{
  "n_layer": 11,
  "d_model": 320,
  "n_head": 4,
  "n_kv_head": 4,
  "head_dim": 64,
  "d_mlp": 1280,
  "vocab_size": 8192,
  "activation": "tanh_gelu",
  "norm": "layernorm",
  "norm_place": "pre",
  "norm_eps": 1e-05,
  "positions": "learned",
  "qk_norm": true,
  "attn_scale": 0.125,
  "bias": "all",
  "tie_embeddings": true,
  "parallel_block": false,
  "init": "normal",
  "init_std_qkv": 0.0272,
  "init_std_o": 0.0,
  "init_std_up": 0.0272,
  "init_std_down": 0.0,
  "optimizer": "adamw",
  "lr": 0.00103,
  "lr_mult_qkv": 0.7,
  "beta1": 0.95,
  "beta2": 0.98,
  "lr_head": 0.00712,
  "grad_clip": 1.0,
  "warmup_steps": 235,
  "schedule": "cos",
  "final_lr_fraction": 0.0,
  "batch_tokens": 32768,
  "seq_len": 512,
  "doc_mask": true,
  "z_loss": 0.0001,
  "train_tokens": 285400000,
  "steps": 8710,
  "dataset": "wikipedia_en"
}
MLP neurons of a small language model. Each row is named by its layer, matrix (down: output weights) and neuron, and shows model dimensions 176-271. Each number is 128 + 24 x the weight over its row's rms, rounded and kept within 0 to 255. Numbers have three digits each.
After each neuron's rows, "fires before" lists the tokens most often just after its 100 highest values on Wikipedia text that the model never trained on.

L7.down22:124152179132111142132148145106130091121110150175149142163127142110134098113145112084149114133151128113157100130140150148154121177092104114139118129101151105143143126147128117099085109147124104181154125141100160135143119129154165149128156134162143134114140121131165106115133184128110163138
fires before: ".", ":", " Z", "-"

L7.down534:140115131118146120120135132136117127154179135125148149076124126153141138147146103146119150143139129156102125101126147131161127124163152109132133145094126147143144076116132176088146141098133091087128119149091140135155112108127131136113079168173131102125123168123100158098121148171132177124
fires before: "|"

L7.down786:140107116179143121098078134127113098143113146098131091123091169082112110101116163121124084139141089104107128074125169107153157148139106172118085109139117129140129064154118124129121098075169114142084186106129104139105151186092134135122145153117144111114079110126082137115131190135116107113
fires before: "-", "|"

L7.down435:109167144129188146079150159139144107121126138108135149171114101087125136106138117119156141131117175089098136135137093106165127111133118114127165119110127129108177125097137136118146160173137144133122111149134120125148142131129106133132149158137151089078152139089148138179099079150119142138
fires before: "|", "-", "nt"

L3.down17:134114139102100138116158144139151118125146112147156124125122111108161078087067147134111148140163152075093122113129120125142132148138137141128131145118113119120144163196123136091157168119100114131122165107128099115129134176114105191128155108143113115142170160088101146110109132087114145166
fires before: "=", "\n", "\n\n"

L7.down184:102138122132120145148139130118130151125115158105147131125087150125110160108092109205146128153089091161172160113069123122091171134095159090101116157146122105108115113115134135154154118138111103120124144127125145066111186146142092147113133159137109123123126129079138081104098118098101163135
fires before: " |", ")", ".", "et", ";"

L4.down127:131098106117122128152058138135125106129141124152120156141143107084143130108171104122109101124113103146178119096135147117139110100131125129146129107076152098170122125117149124129116139127107105104152089125091084121176130157164152154153090130174117172146112108139143128101127127121147130112
fires before: " |", "^", ")", " to", " 0", ","

L7.down322:104081145133130110087160122134095099119137122081074144136117192125169158099181093103162157128134120135136137081172094152150144129139096157107123103098159159107163160140097183151101099090071149127120154117135142141110102155149129132104136170093126141118131125123179134103178163126118155146
fires before: "-", " |", " in", ":", " ("

L4.down175:107118119147123110153123152113122163103118140154117113137104127140124131071137150110149073079097098169102103152129146133139136107155106100132150144092147140163105155107154162143129125119136171121177169155128099155104100147134144130112150130155135093146174128119135121104137142152115142118
fires before: " |", ";", ".", "N", "\n", "″"

L7.down43:160107146174147102144105114134161109120118116140136115136104057132116143197098116138130146140110102103138084184153161145149130107097149161147144164147105110090156116134131137112144132130129134127142116117133121141143099133111105147132104146131200154158157101168108104099149133097128121112
fires before: " |", " (", ",", ")"

L7.down126:086104124119128143116122161128124114119135145149126147103174093159124119112161125116157125145121135155120153136128126118134121125133135125132189087143140119175172137105133136153118123143121121128136086096100136141149153159160115146087126127190110127138129127068129133162169146142109134124
fires before: "|", "-", ","

L2.down170:110156149134124120087127190133152101160145122131131116068138137116132138153124122089117126145109176135109155128139104130113125144138129150146126092146128134110108149114153101138130152128134131113083122159148127171085072127153125151132120122121123129114122132155119146150087109134137133095
fires before: " |", ":", "\n"

L7.down941:105132113116135135119117117164147125112118096085072077174133110049116143103158137127125152085118132078131140101119090141185087127133085120124141127110127135136162146108151130149132124097146134151111166137152108157065131119099093179122139131154124152118083173131121144129133159219118123117
fires before: "=", "The"

L7.down1240:162090132093132161111122155129128148084160177133139129117093114151145112143131099130130159112117192159115158104152090151129101166096145140132140128143094099113101160131136118120113145129127187101099110092139099131109131137113123157119104136069138101159138141071127119084127160112145158113
fires before: " \"", " |", ".", "  ", " –"

L7.down340:154126104132132113125127121128159170117208112132115115142104131105107144148080125127142135134127093102093152088101110140111160122110118148153094133101158145069096142149137146136135136109127162106122092110156092166104143112098119169143095065082128093171149158134132138131117132145088136122
fires before: " |", "\n", " (", ".", " was", "="

L3.down1008:132141167114097124140085133087160169188102129121137114106127163133108075118136158106109124125146145147125126082129145149134151142133116152094121086135136129132162132154107124106089140096149134123110127121109091179170143122103113080145196132125104161142153116103102151120097150152124109136
fires before: ")", " (", " mi", "^", "\n", "Population"

L4.down1074:132176143115140115138081106152182153101141145127124119139138126114125128135132130147129110104145099071153155103099137176133155110138141126150112106133109145112183156133150121140108136175124119158134155104085134130079180128127141112110120093156165137121134130110069160081135123118138111151
fires before: " |", ".", ";", " ("

L7.down149:091124152111104135140155152122116131165117098092114130111149112162134133136137112111132146141118123131099106128128141155171105144127094144080095153115139157119173124139129142140118111133078130101132093136158079206122137132123112121133176145104133108093124119079158101155106138134187103113
fires before: "|", ",", ")"

L2.down349:122102128160132118150126103139143104117099104149175117118114110187117124132111156139128109098138124159148122117125117147091100116126093119190138129161097166167150126097107111110109137149169113122146101102154145152106154087141112093166085098138112188110145157100125091106145076104078154134
fires before: " the", " a", " an", " as"

L7.down817:109073116157139116124075157135121125118194129122115097118139081113159125155140120179095140148103156109135137104119131119126122155112160131122110152145179128142134136118143140158154131169133162115092091136120115125139101130158152138116127127128143134185092111143115122127156105117129178139
fires before: "-", "|"

L7.down576:085147135133136121129101139103127130132139156140135122100151147157159136115137139132132088148090144119130124138117093120123151152130146182131096162121159138112161126111171112079109161138111148138097173155101130111125114106102077120136149159131132105116102114130138114120083108139160144197
fires before: "-", "|", "d", " |"

L2.down184:149151098096131104126144145090172101105160110159125077057079119104114137118126128159086110162148135082088161127156092129130157130127132142133152101144112145098099142157122124117165115113113141137095151153142141151114140097142069136126126116103114121124140130136109209135100098107143174131
fires before: " |", ";"

L3.down367:098173090130133121137135137111114083168122124097150115111086102144124123125128103124119080146107156136173098145127107131121122144158133149131131084128124147129138071131130121102122134162134115123128134156106121135090121165125124098115165174116127105133161180158126112150078111134116145113
fires before: " |", ",", " (", "\n", "\n "

L2.down56:146138113103153102147128144096119120135119137124123100090146136103161157112117176150113151113128161105121136129129087138043074170089142174157109108158124128151150151131120134084076104120139201182126122105172141147105127112183081095083130110154126116102156088118121107079157123169138131123
fires before: " |", ".", ","

L7.down945:104084154126131110159128136112135134109133123101180145102130121119140094150117123117117143134168123138125130110121079160148119129138109126157079119105130139118122118135153144151121119117128133117119147157144120123064147130151140164093149105126101140125124115083116116107159124127157133147
fires before: ",", ".", ":"

L7.down224:096149155161127205114158139099124114116142138100115115096116123111146132121099103113138140150137098101139136128112131178106092123112151089087157132141141135130115094087125125111154172155176111158134132096191096122099156166097114140089142123116135096107164129105137153124151146149115129114
fires before: "=", "-", "|"

L7.down995:137118143159157149171133082149127144174144123127089106105098169131076120104120122130155085109133081124133112107128154148124157130138130114117139122083125097163179116145123129146150150125131125136167133128165123125152141115116157143127130122146142135116125133145089147113097160140132132114
fires before: "|", " |"

L2.down1116:127117153137183126162137097080124086141141118124152129082117089150067137142136138177150155148145128115097108148124106131129159126139119148132141145106127144138161118112124109109121152127158200066136132124086153121069117166137128114125115128131121103113132110153128096079123144101153145127
fires before: " |", "-", "|", "N"

L7.down982:082146149105168158126128107113098100118119140115050113184119143205128138109157142136165135124155175163162107125115092131113146121115111098124150102095106148126119133129127142092117123128149121138157109117112120144125156113095103152172123131142165128126143149094117114135098060153113133129
fires before: "\n", "=", "\n\n", " |"

L3.down435:140114140139149134127127130113148076117209152100097113155120095094113167138137161108109133131114146151129074145137127101120163165143105117112122104115125157115115127119103118125104105133149145094106138158116153141102197109087167138125209128128140107131090144103149112140121104132114144101
fires before: " •", "s", "0", " ("

L7.down133:122146102163088175145127145174156116156128132087152119124105154154118150079132118150106110148139089105136099124131126143118107137157172110115141121090128124108171124132082158120147104130148144121104125116138147150125116185158147137128144136079134157137129110092158130134124156161128112095
fires before: " |", "=", "\n\n"

L4.down67:147119152116128154102126116113103114124149098162145076163105113095109115100143103097142135157135172094144132112133124161161104135157115153139131097143156145168152193137114146144141176143145095171174157123062098136103128158170125130146122126093088121114139125116115152131145096116149122115
fires before: "=", ":", " in", " |", "\n\n"

L7.down1213:149140116115169095094108132105153186133162176117109112095097124143104152137095134139121157178172131099106136151115147112147141110100154111126086113126127079081133157161168128103126122140070162117115165138072138122151148160123116166095100132125146116112132109122089123108134132103147108141
fires before: " |", ";"

L7.down718:102121105123114146141126157126098121128108146086082126147081134166101132117160160074157134152135092175114118141146111119161140152162119133137104154077110091134111160184117115125118105103132136119144121158104125162132155128112133128150200157105120086138097170103121120161152141117140110141
fires before: "=", "\n\n", "\n", "|", "-"

L7.down825:101148145136146153119144132124128137139127125133132133145115125121143159125118142145128126119101186075096107143101125110117052147157120134121086138140147104094138107146132107115128096151173142154135114151087137102096099169139141119123128154167147163143127162110138116146157166135143130081
fires before: " |", " %", "%", "."

L4.down860:141119098154118147143136143145162143117125138117105149148112117118126128167153127083105113106124143167168140140117127126136092129104112124137153082131132169170084105133114077126116120133094150162074151118144140135119099198097132130157154152093117126108135134148135143157112125135143126133
fires before: ")", " (", "\n", " |", " Total", ";"

L7.down655:185117105084141116162088144098171126082121195143101109126108144130144140133154114116138126110108156135163109112125129130132111088140105122130073104113079120159154146135122144149107155119102144088127165135158146126119116103119183120136137166137103107128160145129155186141101157095147126122
fires before: "|", "-", " |", "–", "ries", "e"

L4.down993:138144121155103089155098073146147110105114162178129149116150136086122110151183147138185096115157142109130138116095104119185133134120159125162164098134182140086128114164121117079136130115103139144146119129139135137129071105104079170094111119152144130093167111130136129139127085131116114143
fires before: "ti", " /", "nt", ":", "n", " |"

L7.down95:107118124109137129120151145125107159116163153148108167137096139123102106101087106125140116179092186148070123105125106085172129158112128145132141084184154115123106140125104131134159132148129134151111107101142185127120107113158168150146125155191137123122133123128124108164143156116109171125
fires before: "-", "|"

L3.down83:140105113189135099118119073121121091144147149137135125095100114154124106112172149169116139125149142126119120138157128138115109131168159152104085109114122132179112116110138107119149137119165162134106096136100137118096104097139094149098092118105132115127120139140156109115130106145152088146
fires before: " |", "–", ";", " to", ","

L7.down859:108105165070111140107173152140157137102127110109143130186112122158131111126109092119129147079156154106143135141130103134169091137107111112160127137102126109075133073147127107123164102155097099132127116135087139126109111126114166122138142105131167121144131118128162121108129105143133152127
fires before: " the", "4", "6", "2", "3", "0"

L3.down838:132199169148119156123178095133134143147157114070132082131120113138159087130105119107159150132145114122125182153139125195130153142111111150122177149120129095113080205104108128110126120089130074115141113160142126138143099091091101101098091107159142108161154085118121128088110061160101113129
fires before: ";", " |"

L7.down225:135149119145151112109108158122110140134103073116101100112143137112118156121113151134138120167140137142129081164115117110140134083174154147103157161162117115132160111109157118147139110178191143131077134106101157134121152119143172119100128127102152125103122137129130155079178100142119133109
fires before: " |", ")", "°", "\n\n"

L7.down336:154137146095127105088147133163122109108106131099109151145133094097142137154085115128108142164132173159087102128130080134134102097152146163148140146105119144109085113112174146113154118139117104107163095089144149128144170167126140193160127143101160104160127136133141150167115085132110096117
fires before: "-", "\n"

L2.down928:155130082092109134102126155168160164107136126149088114150106142087115151106156143156106132095118128076087096139127118106132118155156165126094117137122145167178092116130202113124113174116104128128140173154139129134147139119100115118170099162127132143120150106095151167126153132124087136093
fires before: " |", " States", " Arab"

L3.down655:122133078121108166113143175106129118164099143152100130096095135155139103138107129124121162187138158122181091127096115128092153148134108091122132122164105124122111114104150124115101138142111177112120148134125135159151144118155131101169162106151118126113124098139111167124128159118110149126
fires before: " |", " medalist", "s", "'", "unte", " 0"

L7.down408:109088108178108111110109122125130140117182135119108143139103135129099112098144107156170117115132134132144156089112093118162136127085091172143156134126148126118155094145087143119113111086172165170143080136104179122135109116131104149092114114124100093096127118149094159159110152111114109104
fires before: "\n", "\n\n", "="

L3.down1260:108116122110127155126164126132136109116149116141137102090150125129121080096106154103112130119144163104177119138127144144125157124121130117116136148132141189121143141111182131139149080136172115148177156129136144114078098167120157145156107148147114073167158129117098113079105111138100136111
fires before: " |", "=", "–"

L2.down420:185129119090142124118150096146102095126124161113114110140149124146138137131101151167123116122108188117157093109133127120114103103145146105142158136101104153148117118108119145117143123143171114078161147134165128128113179124098098119135151119151162112148126118125126103128147072140107144163
fires before: "|", "-", "("

L3.down573:096149107127104115171107096109150064134116126125153115134119117109118135103138143070115135112147142157135171136173176110110129162158124150110124139101104168110155130132129087137108127140137154095144115116099092162118150119129121112122106176092088134111135158101169144145107135128092105064
fires before: " by", " to", " that", " a", " in", " the"

L7.down430:106072118109126126143140164138141127145137128142104116158134123124110104178139181081117161138129144130081126144128117077140117149104139140116145099141138156099137110162137134141192153147114160095085088132116149116122120125106119109099149153116151146145141117156183103159117126166135128137
fires before: "1", "0", "3", "2", "6", "4"

L2.down406:109096146127166148144140122144139120143120097113124132129171147097113128074121175163102132117131121169131139159127138138166116157123076144119107142140115177147144151127118132127131136149157103075171103171064186118096157120089102133117105109151141143098116121151131131139128141101130170115
fires before: "|"

L3.down470:175148115078131131112172094144132090139119187152089126118125146171136136158118154154128156112113174145164087129159094124126115095165126127138160122106083137143100094076112159119158119134166119089149117126162104134101166088099125129152143143156166160127108128120125111114120089150139123166
fires before: "|"

L7.down1054:162124140127139145109140162144158085128132159145127150145159131185161096129149104097152170122119115145138127118127075130160104122121098108105184120175115118132094110097131143122088096163109112128147140127169143139115168137145104173106127119139135119131124071095138103126155132113134167115
fires before: " |", ";", "ted"

L7.down959:144101134118115113091129176139132147128136157119161094124161166101134110093092154107112131110160143161117088088116103160136121184129092106174136114169137131129115121124118099158112095116116107103181087103156123172125099138166145166110095134143166098124155149104119107135133155183119142152
fires before: "=", "|", "-", "L"

L3.down38:136092101189103150132125115149123105154150122115080094148138136098108139161087117132126168110155142137116130147187089109151136142149111176133099129130163152132119122153155102096136103110179122089134101149102133142101117152118136155120169145147105096151137158124132124081137152085129143126
fires before: "-", "|"

L7.down122:127125155125122134117140144120109116147147129149096128142116142139111112094152105124103158111126161137097122076150129094151137138149139125171128135120113088111117089127096116154159108098098145129155111094108156113124141098147126095123124161161147093155109085112125143095174124149073148126
fires before: "-", "|"

L7.down436:137173074128136135102085140109148123102165102155113110116082097118195106119148117114105130108122120156072135144129131132147149133111111184158146135091114096150168136149111109143104106106128142122148117092163125171130097112114124109135091121146145188131147127110140144142128098122116149139
fires before: " |", ",", "."

L7.down609:151128176113095132108155151156096136125116136148145095185149084119081137141184123101158111140135146130151093103123196128145064139156116145116149132092166105200114133093121133100092154152109114132097109151149131129123116104113122109159138068131139138110121133184129190127096150153107127101
fires before: ".", ","

L7.down940:113075101149118156131133137147155115154170099148163079133113097122147128126107065138131124127145113112145123163092127177143138133103121115097168131113143108119155104105108133116173147144130079153155150106174116106116164140110123160124206099137128097130147133124137154166131130147114133112
fires before: "=", "-"

L7.down200:167102122148144112092118124141123103157137129088121150176137108104122130134111127140143102115152105150131138133124125120151140136149130122128128131128152069097161121130100137105124075113136122117113112140138128109142134138131103151162139171083189123130120126114159127126117118142124116163
fires before: "-", "ck", "te"

L7.down618:147139112117166129149175098172154105134136155172110124110120083180116110133105127106170134109172203127133104125122130125162164112110146109123133080116116125110104098072115137167097103081105100150172115125164129145166158116104136140121083130139117066127159154095133133085128138128114112149
fires before: "|", "\n"

L2.down498:114107136121163120147131157133118128134164138128135110097121119142112134154076107142106188171161136083135135114138139128139142098109140123134072154119162117112143167109174120140141134143148110093138139122090108134102113126128141173065142132208142093151150145134107119099146108136116110115
fires before: " |", ";", "  ", " 0"

L7.down1221:205114132150107154125126149198110115133143144103085048136112153177130129107159101125144097140155142109174087119077120124139134116137138163103156138114118108152107132102117181126121123121156125131126128096158121120145156118084098166131145122114141124089173134118123136094144148166135141125
fires before: "-", "In", "The", "\n\n"

L4.down524:093109108139141096170108128157149145149134166152152090105148146101157122127109127149146157116117136143149102092119149122155136148227157145098168136123137113113069154106168095152124159131111108082120130088113128131087139136106103115085088120145088138130129138143105089101141107102203099085
fires before: " |", ":", "s", ";"